Weights of a small transformer language model.
Size: 3 heads of 64 (1 for keys and values), 7.01M parameters.
Training: 519M tokens, 7915 steps.
MLP neurons of a small language model. Each row is named by its layer, matrix (up: input weights; down: output weights) and neuron, and shows model dimensions 0-127. Each number is 200 + 40 x the weight over its row's rms, rounded and kept within 0 to 999.
After each neuron's rows, "fires in" lists the words (lower case) most often at its 100 highest values on Wikipedia text that the model never trained on.

L5.up241,176,292,204,182,207,168,226,138,200,219,140,227,199,210,227,170,142,275,213,203,215,184,191,177,189,178,210,151,180,210,209,142,221,169,246,202,137,294,226,195,219,215,221,239,88,248,207,241,195,164,163,189,202,199,217,90,265,190,238,203,189,222,249,113,188,231,230,228,148,213,175,206,149,238,215,213,213,240,219,222,211,314,215,219,176,238,248,114,187,241,168,265,156,244,180,148,250,157,175,180,206,271,200,219,240,255,192,160,208,222,183,236,209,176,184,200,235,227,162,163,213,233,166,135,187,139,198,127
L5.down241,206,170,241,191,134,216,222,235,224,157,249,205,187,178,223,247,207,182,174,217,136,167,214,159,175,203,174,225,168,195,234,217,145,191,203,112,222,167,265,234,100,228,140,272,197,184,202,292,226,223,262,121,129,155,151,172,214,206,184,131,234,152,169,210,195,241,217,210,246,218,192,232,286,203,242,173,144,139,225,226,184,191,205,208,246,180,225,157,285,194,219,101,181,200,258,191,213,214,256,264,279,185,198,119,244,184,151,248,148,232,212,204,170,218,158,296,224,210,136,234,206,161,238,178,210,235,203,234
fires in: "to"

L5.up609,156,165,240,288,170,199,202,228,176,245,200,273,165,195,164,117,158,222,185,190,176,246,179,169,269,190,188,142,190,143,197,125,173,222,190,204,186,263,200,135,183,192,234,142,154,221,158,192,270,187,225,258,217,217,201,206,186,244,169,120,132,219,205,215,130,148,270,249,175,244,194,230,163,178,232,213,246,166,130,189,66,213,177,155,261,241,184,226,237,239,185,230,264,189,148,220,169,201,270,181,246,177,160,171,141,127,177,211,238,210,163,187,199,210,134,147,145,225,258,234,242,160,237,154,228,212,259,221
L5.down609,216,206,174,132,208,137,195,228,195,235,244,258,223,206,219,196,207,145,142,256,182,215,147,165,175,201,216,234,192,186,177,258,200,124,246,182,264,197,214,183,224,202,170,243,203,187,211,146,161,269,194,204,225,245,213,251,266,235,160,216,191,153,159,270,209,160,120,226,169,222,163,208,219,175,259,229,175,188,245,268,248,252,229,255,100,257,243,238,142,167,238,121,166,272,148,279,244,221,102,218,173,199,216,235,233,219,178,201,194,255,183,189,150,192,194,137,199,182,261,192,152,172,182,213,154,193,109,218
fires in: "these", "there", "members", "various", "allows", "awards"

L6.up284,141,219,181,183,107,179,155,239,278,230,290,234,163,285,177,195,156,145,195,258,242,183,179,200,131,186,218,202,227,176,246,222,234,244,176,181,182,194,240,160,217,231,191,177,207,207,245,160,152,200,277,183,215,249,182,187,204,276,214,271,260,218,170,129,263,218,204,180,191,230,152,213,189,146,157,231,146,202,172,79,253,164,223,217,183,190,145,141,207,223,180,314,237,178,220,213,153,248,204,216,273,248,215,226,183,235,230,206,193,218,216,185,212,236,247,224,139,232,219,201,227,250,230,219,227,191,196,239
L6.down284,196,189,172,227,223,182,176,189,189,244,255,258,256,255,117,221,171,250,278,229,197,208,215,191,170,157,222,227,175,187,194,146,223,206,202,149,153,155,258,219,195,221,188,162,230,160,205,253,173,221,280,151,216,217,221,296,195,197,217,208,124,211,169,197,204,225,151,257,263,159,212,199,278,145,163,204,125,210,199,208,208,135,258,174,166,196,210,206,194,228,249,232,122,198,200,234,194,208,197,232,201,203,209,230,158,160,257,179,189,256,185,139,264,188,191,196,187,206,132,178,140,276,223,242,209,167,175,176
fires in: "group", "stories", "groups", "website", "staff", "ger"

L2.up819,192,146,204,195,218,193,261,196,262,189,165,213,205,233,176,138,169,201,168,141,169,226,177,166,185,215,229,115,226,163,167,132,148,233,141,140,203,248,219,219,151,196,192,223,206,166,196,182,129,197,235,189,165,282,170,256,157,220,174,198,223,188,206,204,230,234,207,242,209,175,209,111,295,268,232,249,125,196,229,238,251,179,217,189,234,257,235,214,239,226,296,237,248,158,162,208,220,222,205,158,288,217,183,223,147,207,240,115,215,204,206,236,220,183,210,188,188,166,271,173,199,174,240,259,258,200,230,198
L2.down819,215,235,148,208,209,238,248,296,148,172,248,248,179,206,171,235,185,203,172,165,113,130,180,220,218,217,191,187,214,141,206,187,173,231,202,244,154,204,169,240,182,175,231,157,189,189,258,229,231,173,232,207,162,273,122,233,207,205,109,161,229,205,209,150,246,120,188,237,214,214,167,232,185,244,189,213,132,197,221,162,204,172,155,203,267,236,201,225,234,151,205,185,196,176,207,164,159,151,230,143,249,196,153,163,164,179,165,242,208,165,204,252,180,203,181,215,216,226,276,159,201,244,211,173,179,230,254,210
fires in: "one", "four", "two", "three", "each", "fourth"

L4.up575,104,248,276,201,165,163,199,193,218,237,241,146,262,231,212,214,216,226,218,171,236,238,214,212,182,234,281,201,256,202,167,193,155,125,131,203,225,204,280,134,176,220,251,204,157,223,195,232,146,201,138,163,230,162,174,256,187,180,168,178,154,218,167,222,276,212,216,95,218,175,163,121,275,235,210,309,229,190,151,66,201,144,199,169,251,221,91,179,182,215,202,166,160,194,219,230,257,154,192,170,247,213,169,208,179,197,239,174,229,204,146,216,215,248,191,242,241,132,215,206,198,259,161,197,258,120,160,151
L4.down575,199,198,162,243,179,319,186,175,193,211,197,163,152,234,247,191,188,251,184,170,204,216,148,157,264,276,219,215,158,280,185,179,214,242,293,153,268,200,207,237,216,188,195,255,172,173,239,172,266,187,176,152,205,218,150,222,211,210,232,228,226,254,143,228,247,221,210,252,223,233,194,293,212,148,290,162,199,195,197,220,182,203,136,213,218,248,200,222,215,117,214,218,234,114,160,213,177,186,114,197,189,200,171,144,209,204,155,239,228,182,275,197,235,165,184,173,180,206,297,234,236,217,197,205,211,149,226,220
fires in: "by"

L2.up80,201,166,153,216,188,199,220,271,201,188,211,205,199,255,200,128,185,157,249,233,212,116,195,244,248,82,202,161,214,215,193,236,158,226,187,249,127,126,209,180,202,208,116,222,130,210,173,180,211,188,252,206,250,271,182,295,181,197,155,217,143,146,169,193,221,178,210,234,212,256,195,266,173,176,149,115,236,205,126,166,194,207,247,168,215,175,215,153,223,248,186,243,204,238,169,151,227,115,257,112,266,260,174,182,171,224,264,205,188,200,96,245,235,192,220,172,258,251,213,177,214,265,248,213,180,174,185,178
L2.down80,129,268,123,215,180,230,192,191,183,229,218,177,178,203,178,188,164,180,195,183,240,225,214,172,236,212,226,211,118,208,187,228,166,146,207,176,232,172,235,210,162,237,154,169,207,144,201,217,250,211,217,134,164,247,172,210,201,254,185,192,227,269,207,214,196,189,220,195,243,296,77,171,278,222,213,178,128,267,214,147,153,208,191,163,205,192,202,238,275,162,172,172,168,204,229,236,176,291,167,189,230,170,170,296,250,178,263,222,156,181,265,208,235,156,219,268,161,263,178,265,242,228,251,236,154,190,236,208
fires in: "where", "year", "but", "died", "he", "be"

L8.up457,159,291,171,260,196,141,141,221,248,225,236,161,205,258,200,176,188,254,192,198,259,191,152,257,161,184,198,212,176,213,229,165,161,254,170,243,229,247,217,217,208,250,187,161,215,185,132,198,172,149,180,241,211,257,156,210,181,226,191,307,223,184,172,188,198,219,228,235,192,178,257,269,219,209,230,223,187,210,184,206,181,217,247,181,251,175,101,180,221,190,163,187,222,167,141,121,283,159,267,240,206,195,219,152,216,244,229,145,181,226,137,217,176,210,227,168,193,125,186,238,139,270,235,155,224,164,259,187
L8.down457,291,124,229,236,244,243,169,218,185,149,196,208,244,133,203,173,171,253,101,265,165,211,242,205,219,183,169,282,223,199,179,304,238,168,234,155,212,219,252,231,158,222,217,154,163,199,214,141,180,216,260,199,214,225,163,180,92,245,173,212,164,191,245,232,232,210,172,140,187,221,186,237,217,132,195,224,175,141,189,212,211,184,205,170,186,292,214,267,188,213,168,226,158,160,194,187,254,143,194,110,211,169,240,190,268,159,157,186,191,217,271,163,133,206,249,154,235,206,185,195,149,185,162,200,227,204,180,183
fires in: "between", "world", "since", "weather", "to", "create"

L4.up265,205,266,210,219,237,197,263,121,214,219,198,270,233,266,169,248,184,214,282,222,188,184,170,216,114,195,212,180,231,120,239,198,202,235,136,232,162,211,199,177,239,215,170,224,266,143,180,222,250,223,255,191,209,108,227,123,165,228,195,266,162,206,132,173,196,189,206,177,190,263,212,226,153,193,170,134,215,204,247,246,157,171,196,175,261,187,205,155,201,132,174,218,172,236,149,295,237,175,230,224,218,255,263,243,197,248,175,232,190,222,98,135,247,258,232,223,126,166,218,184,129,193,232,196,284,187,216,197
L4.down265,239,211,188,213,123,154,159,136,131,184,130,195,162,208,249,197,220,273,179,199,211,219,218,185,190,303,223,246,190,177,194,163,236,198,151,215,192,247,233,177,126,144,205,191,175,186,218,147,232,151,171,230,178,179,241,180,269,271,246,216,144,185,206,272,234,164,171,214,189,167,201,291,181,232,175,218,216,190,263,251,190,263,166,206,204,204,195,260,249,178,215,133,238,279,216,210,185,161,124,264,188,183,251,239,154,180,138,244,219,254,184,222,163,183,177,248,216,195,148,236,220,205,231,157,249,286,143,183
fires in: "life", "states", "success", "historic", "successful", "historical"

L2.up295,159,242,189,160,243,193,223,189,213,207,119,233,223,232,194,199,178,84,216,199,218,199,178,236,221,216,219,209,250,188,193,178,121,230,119,179,258,234,182,101,209,146,221,211,159,142,121,261,168,216,251,199,142,162,179,154,212,164,190,222,251,206,200,155,196,224,201,214,192,292,251,238,209,247,229,90,176,198,180,246,262,249,250,253,202,194,160,174,164,157,166,234,196,206,192,191,185,204,189,178,217,193,191,248,131,230,209,244,203,169,143,248,165,303,236,186,256,170,213,207,246,220,206,216,189,225,182,315
L2.down295,234,189,201,170,197,242,175,193,133,159,177,154,177,209,227,180,159,150,222,214,278,168,183,211,235,204,273,187,167,278,181,192,179,172,201,186,189,219,240,141,136,226,200,157,135,250,166,227,259,217,148,229,192,213,134,256,208,213,116,177,256,195,250,219,261,208,253,279,156,149,251,187,224,147,308,170,302,157,188,174,267,196,194,166,172,145,215,207,224,176,223,184,227,135,179,228,176,189,210,138,125,206,229,143,158,154,137,211,236,153,161,180,159,216,266,193,138,125,239,239,189,188,201,207,211,196,175,153
fires in: "the", "their", "her", "appointed", "at"

L8.up815,159,207,280,172,159,228,295,213,263,84,159,177,253,193,180,209,225,154,218,192,190,214,230,179,219,168,200,167,209,232,189,218,196,257,180,278,119,187,238,176,189,225,147,178,176,164,181,168,196,235,243,134,167,241,237,119,166,177,169,200,240,231,228,185,120,231,220,261,166,218,239,191,225,236,152,219,177,224,142,291,197,223,185,190,147,256,161,185,167,247,153,219,171,183,197,195,169,231,199,272,248,221,195,198,265,158,158,217,205,185,148,177,213,193,236,202,190,136,205,260,185,226,239,215,247,237,234,197
L8.down815,159,255,100,191,211,229,216,203,216,250,209,273,239,141,237,238,178,221,238,144,177,225,175,257,263,128,245,246,193,207,224,252,221,218,210,173,159,171,117,200,166,236,259,189,166,181,236,168,223,215,244,201,252,210,258,201,199,165,210,217,295,166,165,204,163,153,206,240,185,160,163,157,221,168,168,135,102,226,191,230,219,172,197,194,232,162,229,178,219,162,137,199,185,198,151,192,228,157,351,241,199,273,219,159,190,148,158,231,267,224,193,133,208,215,236,213,232,238,185,106,291,197,177,227,195,218,216,187
fires in: "for", "was", "s", "without", "sham"

L6.up245,154,228,228,208,205,219,253,254,200,206,237,174,175,249,234,175,194,229,168,152,196,117,166,213,223,176,169,206,219,178,243,221,181,207,230,172,183,209,225,175,197,197,137,195,233,243,248,237,127,159,178,229,223,223,169,204,188,191,163,232,142,238,233,198,241,282,190,142,221,171,216,206,199,190,198,249,141,148,178,115,144,171,203,263,226,189,186,156,241,207,115,221,217,180,173,213,254,162,207,184,161,181,188,287,133,261,187,124,191,216,176,259,248,191,217,210,172,141,196,201,217,236,209,266,215,186,256,227
L6.down245,176,77,154,258,191,231,227,212,238,136,215,162,230,171,243,179,203,197,239,192,186,153,222,240,205,187,218,138,188,117,186,213,196,294,222,204,216,151,248,203,224,227,238,241,136,175,131,215,197,172,190,200,227,161,234,211,212,183,216,183,158,178,229,224,179,241,249,206,219,275,131,258,193,205,224,178,199,182,149,240,213,270,185,120,210,177,230,255,282,206,158,181,155,187,199,155,170,139,195,170,217,178,141,220,198,227,204,225,165,184,143,135,248,158,200,155,227,187,259,223,195,207,180,191,108,126,142,167
fires in: "been", "be", "well", "historical", "history"

L2.up247,162,179,209,223,163,206,214,232,145,181,187,196,255,215,280,269,136,272,176,218,170,167,178,98,211,203,210,195,197,242,231,167,154,235,209,129,120,224,246,188,198,201,188,241,171,204,193,217,191,247,213,196,196,206,183,233,188,239,179,179,209,200,214,150,205,223,202,193,175,149,207,156,217,129,256,228,146,209,192,167,238,201,161,226,210,295,195,177,207,298,198,222,292,181,202,191,224,188,228,200,234,221,214,230,196,190,130,218,151,182,242,151,195,173,188,224,182,214,199,188,192,319,184,116,239,161,192,208
L2.down247,191,167,193,148,184,92,227,223,141,257,174,210,252,200,225,200,157,258,213,186,207,159,196,207,173,117,178,214,257,120,188,190,219,187,166,182,194,220,237,294,171,185,207,242,246,175,175,246,271,196,258,180,308,201,216,167,235,155,201,218,194,133,291,199,231,150,206,154,131,227,228,256,242,214,227,164,206,144,206,170,182,178,180,186,289,208,176,202,220,170,128,195,244,234,172,266,186,160,223,196,226,194,176,202,181,133,172,203,151,152,164,135,226,238,194,224,196,156,202,228,161,266,193,114,232,234,226,170
fires in: "which", "that", "railway", "railroad", "who"

L5.up395,212,159,218,165,137,240,248,207,220,192,237,262,181,220,214,175,186,180,243,245,156,260,181,201,147,173,240,174,170,159,247,257,281,171,95,286,144,292,199,247,226,198,191,152,219,146,169,157,108,160,233,237,235,223,218,204,163,150,234,246,280,220,184,210,212,179,256,181,189,287,230,268,241,166,209,260,166,211,207,200,152,238,185,192,212,240,122,165,198,218,105,220,251,223,146,168,222,136,237,146,262,288,184,155,217,212,152,137,211,164,242,254,200,179,201,215,127,186,229,223,240,212,217,152,311,275,255,196
L5.down395,184,265,262,141,237,188,243,122,202,175,255,201,239,234,232,227,216,191,292,190,140,270,165,150,160,192,184,242,189,231,262,201,244,198,203,311,270,159,200,181,223,163,257,235,202,156,209,153,194,92,177,198,173,287,215,214,228,217,196,139,276,221,159,210,195,227,160,174,233,268,170,218,193,202,159,183,198,181,247,212,226,162,182,247,172,179,152,191,125,235,156,258,180,211,191,149,290,245,215,201,185,202,209,164,166,149,208,237,148,251,182,160,244,299,214,148,184,238,152,163,195,220,145,161,190,227,172,181
fires in: "film", "law", "vessels", "life", "vowels", "vice"

L2.up817,157,214,160,180,251,194,192,220,143,212,195,270,250,190,308,225,237,301,247,201,182,215,241,171,190,263,171,175,333,150,276,162,208,189,195,209,201,227,162,212,190,182,228,243,199,232,230,203,156,144,248,177,186,174,215,212,213,249,287,222,178,192,154,99,190,117,213,152,177,235,226,195,181,177,161,245,100,222,198,212,210,165,189,202,250,184,150,208,155,168,229,208,225,174,176,195,195,187,172,124,220,142,160,163,178,242,199,287,196,247,234,262,200,232,206,94,199,212,171,151,209,176,207,231,164,219,167,199
L2.down817,282,215,176,235,118,199,222,159,199,175,218,150,204,248,139,86,111,169,222,233,246,193,207,150,212,215,192,222,156,208,144,234,251,257,222,170,116,193,260,102,201,221,160,138,151,156,185,231,100,199,189,144,243,249,195,190,206,194,188,142,233,183,198,242,197,271,202,209,173,221,191,245,152,202,207,197,273,232,233,179,157,179,206,160,154,166,260,173,203,193,155,142,176,198,233,190,223,181,281,244,236,253,277,233,218,200,194,151,136,207,173,159,230,222,191,188,190,181,269,238,218,194,294,203,261,193,179,199
fires in: "three", "route", "stadium", "one", "total"

L9.up875,170,193,268,187,217,275,250,334,212,92,226,155,188,205,236,139,173,194,228,197,172,174,166,172,237,176,223,137,183,210,206,218,148,220,207,223,147,151,270,214,228,142,186,270,221,196,124,261,138,222,200,215,166,275,173,160,200,137,197,243,266,164,237,180,226,224,187,157,191,217,233,216,179,249,156,270,197,211,231,269,178,223,200,210,228,230,196,149,149,174,184,230,166,187,203,140,208,136,257,197,272,252,205,168,239,170,159,268,229,209,146,253,214,217,216,219,216,218,215,192,229,112,165,185,200,180,142,159
L9.down875,182,213,210,181,184,167,189,192,202,233,195,186,218,240,202,172,201,183,176,277,217,135,208,213,206,247,196,206,205,283,191,240,244,246,141,320,208,201,224,210,203,153,270,153,237,228,150,216,186,185,192,146,216,214,176,255,170,204,172,215,267,207,182,104,253,225,202,178,206,237,193,209,261,230,204,177,190,168,176,188,203,201,204,246,178,244,198,142,202,192,240,206,295,196,236,194,212,224,241,142,169,212,151,235,104,192,214,124,123,222,181,145,178,313,173,173,165,213,135,258,144,280,271,153,172,252,176,143
fires in: "can", "had", "could", "was"

L5.up171,217,225,217,193,176,156,220,130,244,219,178,247,231,219,299,245,115,180,166,292,191,169,162,122,196,192,214,137,175,143,177,220,167,190,195,203,242,252,221,171,257,217,200,157,179,159,169,138,179,202,235,212,183,172,212,151,166,143,223,243,201,249,177,218,209,256,191,211,164,226,182,207,249,209,232,151,142,261,205,209,148,224,182,223,172,213,241,202,233,151,219,200,291,195,163,245,212,197,261,211,220,211,161,207,153,248,236,108,131,253,218,178,97,271,151,224,220,194,196,159,126,215,231,169,208,182,203,154
L5.down171,331,202,240,233,202,243,166,182,189,178,238,144,164,170,127,230,242,161,173,237,164,230,177,263,145,117,143,210,218,195,174,190,137,263,254,220,168,199,230,207,160,210,203,219,237,115,217,177,222,149,157,233,233,100,204,201,200,209,264,153,171,171,240,163,254,156,216,194,168,182,258,182,209,230,303,196,194,177,217,252,111,143,248,217,271,224,228,172,195,206,162,185,207,197,238,241,174,232,184,243,186,234,132,204,245,244,118,116,215,219,173,210,236,182,275,153,119,216,174,196,278,263,152,107,166,192,195,192
fires in: "not", "n", "total", "loss", "no", "sq"

L6.up460,237,238,252,217,152,269,264,256,206,222,178,244,258,246,124,191,202,140,191,163,212,172,193,220,214,183,237,142,188,197,267,241,134,197,146,159,174,273,256,107,160,239,130,282,233,172,183,155,205,238,271,242,175,283,187,158,227,235,185,241,205,167,253,81,266,218,263,201,239,140,218,233,255,206,251,186,134,228,137,132,185,208,217,217,169,254,133,149,233,126,212,186,222,255,200,169,164,230,179,192,215,217,154,91,145,154,267,144,234,247,194,187,238,241,264,220,168,189,188,192,174,184,243,145,220,244,201,177
L6.down460,134,202,219,225,182,227,212,217,210,224,318,202,166,210,260,282,257,181,162,190,168,162,242,128,179,237,197,261,225,143,258,177,155,184,170,248,150,189,216,214,183,210,160,196,193,244,182,224,180,227,257,185,260,169,241,177,108,222,198,280,260,233,219,174,244,193,192,234,177,200,154,194,161,215,153,166,206,213,237,285,132,212,229,154,224,286,208,240,231,217,119,258,124,182,187,254,259,235,222,174,148,204,270,228,208,158,127,177,162,156,167,211,269,219,182,179,213,225,316,216,197,199,249,171,208,185,172,159
fires in: "that", "software", "became", "stated", "name", "founded"

L5.up121,285,149,281,193,269,167,234,227,255,163,216,215,170,237,205,190,154,130,265,192,225,134,208,167,181,120,228,134,185,191,284,164,205,252,173,161,171,262,165,120,242,220,131,218,149,148,159,233,240,247,224,210,242,218,169,186,135,242,193,228,239,230,215,215,160,296,232,224,224,179,164,150,187,163,181,177,258,222,158,200,200,168,293,194,198,211,216,125,201,138,180,225,166,186,112,203,199,218,201,201,214,195,193,168,155,259,265,235,236,185,214,159,262,224,267,193,124,224,171,248,144,123,200,242,218,274,253,227
L5.down121,173,149,105,168,165,196,210,114,129,254,208,202,211,154,242,257,161,191,160,216,181,219,198,260,183,191,177,218,168,203,168,239,222,225,207,263,161,179,143,191,153,184,175,255,166,145,172,243,224,175,223,204,208,171,132,184,149,126,232,226,224,220,227,234,187,210,143,148,140,198,263,188,241,200,156,262,287,219,228,264,205,254,221,191,341,227,215,199,221,185,251,151,185,182,208,200,215,147,220,165,153,209,208,186,199,264,138,176,195,115,234,216,183,201,211,202,182,160,232,213,110,128,213,149,233,222,219,217
fires in: "such", "before", "elected", "known"

L4.up574,134,223,198,153,172,170,193,254,197,186,245,117,214,192,166,244,114,217,181,203,222,234,196,160,166,191,253,199,179,126,236,213,207,271,226,194,137,230,221,193,191,220,175,216,156,192,246,178,192,237,227,165,233,263,176,182,177,243,122,201,247,190,226,169,222,163,215,178,259,210,277,215,182,180,176,213,172,213,161,161,212,299,243,165,225,150,196,139,219,253,302,205,248,100,164,259,194,159,166,160,255,256,250,180,207,176,215,181,291,100,210,139,187,191,167,166,170,245,285,238,215,203,197,237,237,246,204,186
L4.down574,199,203,135,240,209,238,238,172,222,186,164,240,221,289,227,166,263,196,185,180,156,183,192,193,205,195,126,181,255,208,237,180,183,242,189,179,158,104,148,190,183,288,255,138,233,235,158,233,247,191,156,138,178,203,255,174,217,143,226,195,130,148,254,212,103,216,265,230,148,163,177,203,209,235,240,256,248,185,148,260,248,182,248,213,107,227,265,214,205,215,132,283,248,247,173,247,231,272,198,246,173,239,162,176,243,187,137,223,203,219,155,282,217,225,161,227,211,233,203,218,212,203,115,182,221,174,165,233
fires in: "research", "group", "team", "movement", "club", "campaign"

L9.up264,193,233,210,157,180,173,255,214,203,225,195,272,250,215,216,191,154,230,206,238,198,185,165,202,193,160,246,169,179,156,177,190,159,265,131,173,121,240,191,231,176,184,180,230,251,243,141,153,240,245,327,195,197,206,145,225,273,202,154,229,217,233,142,198,181,272,303,147,182,157,206,210,219,224,204,213,237,212,212,219,116,199,137,227,240,205,171,140,153,189,206,226,238,170,200,204,227,149,208,211,174,234,95,190,211,193,222,225,257,178,221,166,217,209,209,194,160,222,223,188,214,246,175,155,231,241,250,223
L9.down264,167,283,226,188,209,260,228,143,156,279,188,132,178,255,153,153,205,198,179,215,251,212,217,206,247,143,125,198,190,257,171,187,165,214,213,156,171,225,249,161,209,258,188,204,200,209,198,205,200,262,178,167,118,147,205,186,176,244,248,178,254,183,271,222,223,233,225,197,188,161,245,203,256,192,215,202,179,135,198,214,235,176,192,172,200,215,187,170,250,251,206,251,301,168,70,119,161,192,212,202,213,259,185,212,163,241,130,210,236,267,257,201,188,219,273,235,202,190,233,175,194,224,222,170,185,193,197,148
fires in: "not", "would", "issued", "those", "close"

L2.up352,172,124,216,244,51,168,214,250,268,227,220,154,218,231,210,252,136,287,214,184,208,161,206,244,160,259,217,98,151,206,274,218,212,188,201,163,136,246,152,225,188,193,207,141,101,150,182,182,164,213,220,249,189,225,230,173,219,184,229,268,206,255,191,231,224,208,159,169,209,226,208,124,296,155,241,288,129,218,158,243,178,210,201,188,162,260,208,262,217,240,116,236,240,129,197,210,155,174,189,159,232,197,200,244,161,201,233,168,192,228,154,210,239,213,245,201,202,230,196,176,232,241,254,203,200,194,201,251
L2.down352,174,187,163,194,234,126,251,147,193,211,201,166,219,168,226,185,277,222,253,177,232,259,158,219,206,167,160,145,244,146,253,132,215,256,216,183,256,281,162,213,174,201,242,109,185,171,205,203,246,210,136,172,164,217,291,208,163,224,215,171,245,232,245,188,236,162,148,201,254,221,226,193,227,167,176,170,233,180,218,244,198,189,236,176,140,152,173,220,269,218,196,277,207,178,198,168,213,212,251,157,234,193,161,205,244,107,229,211,135,122,309,281,219,163,208,240,163,203,172,139,217,210,138,232,217,186,224,209
fires in: "between", "with", "after", "having", "when"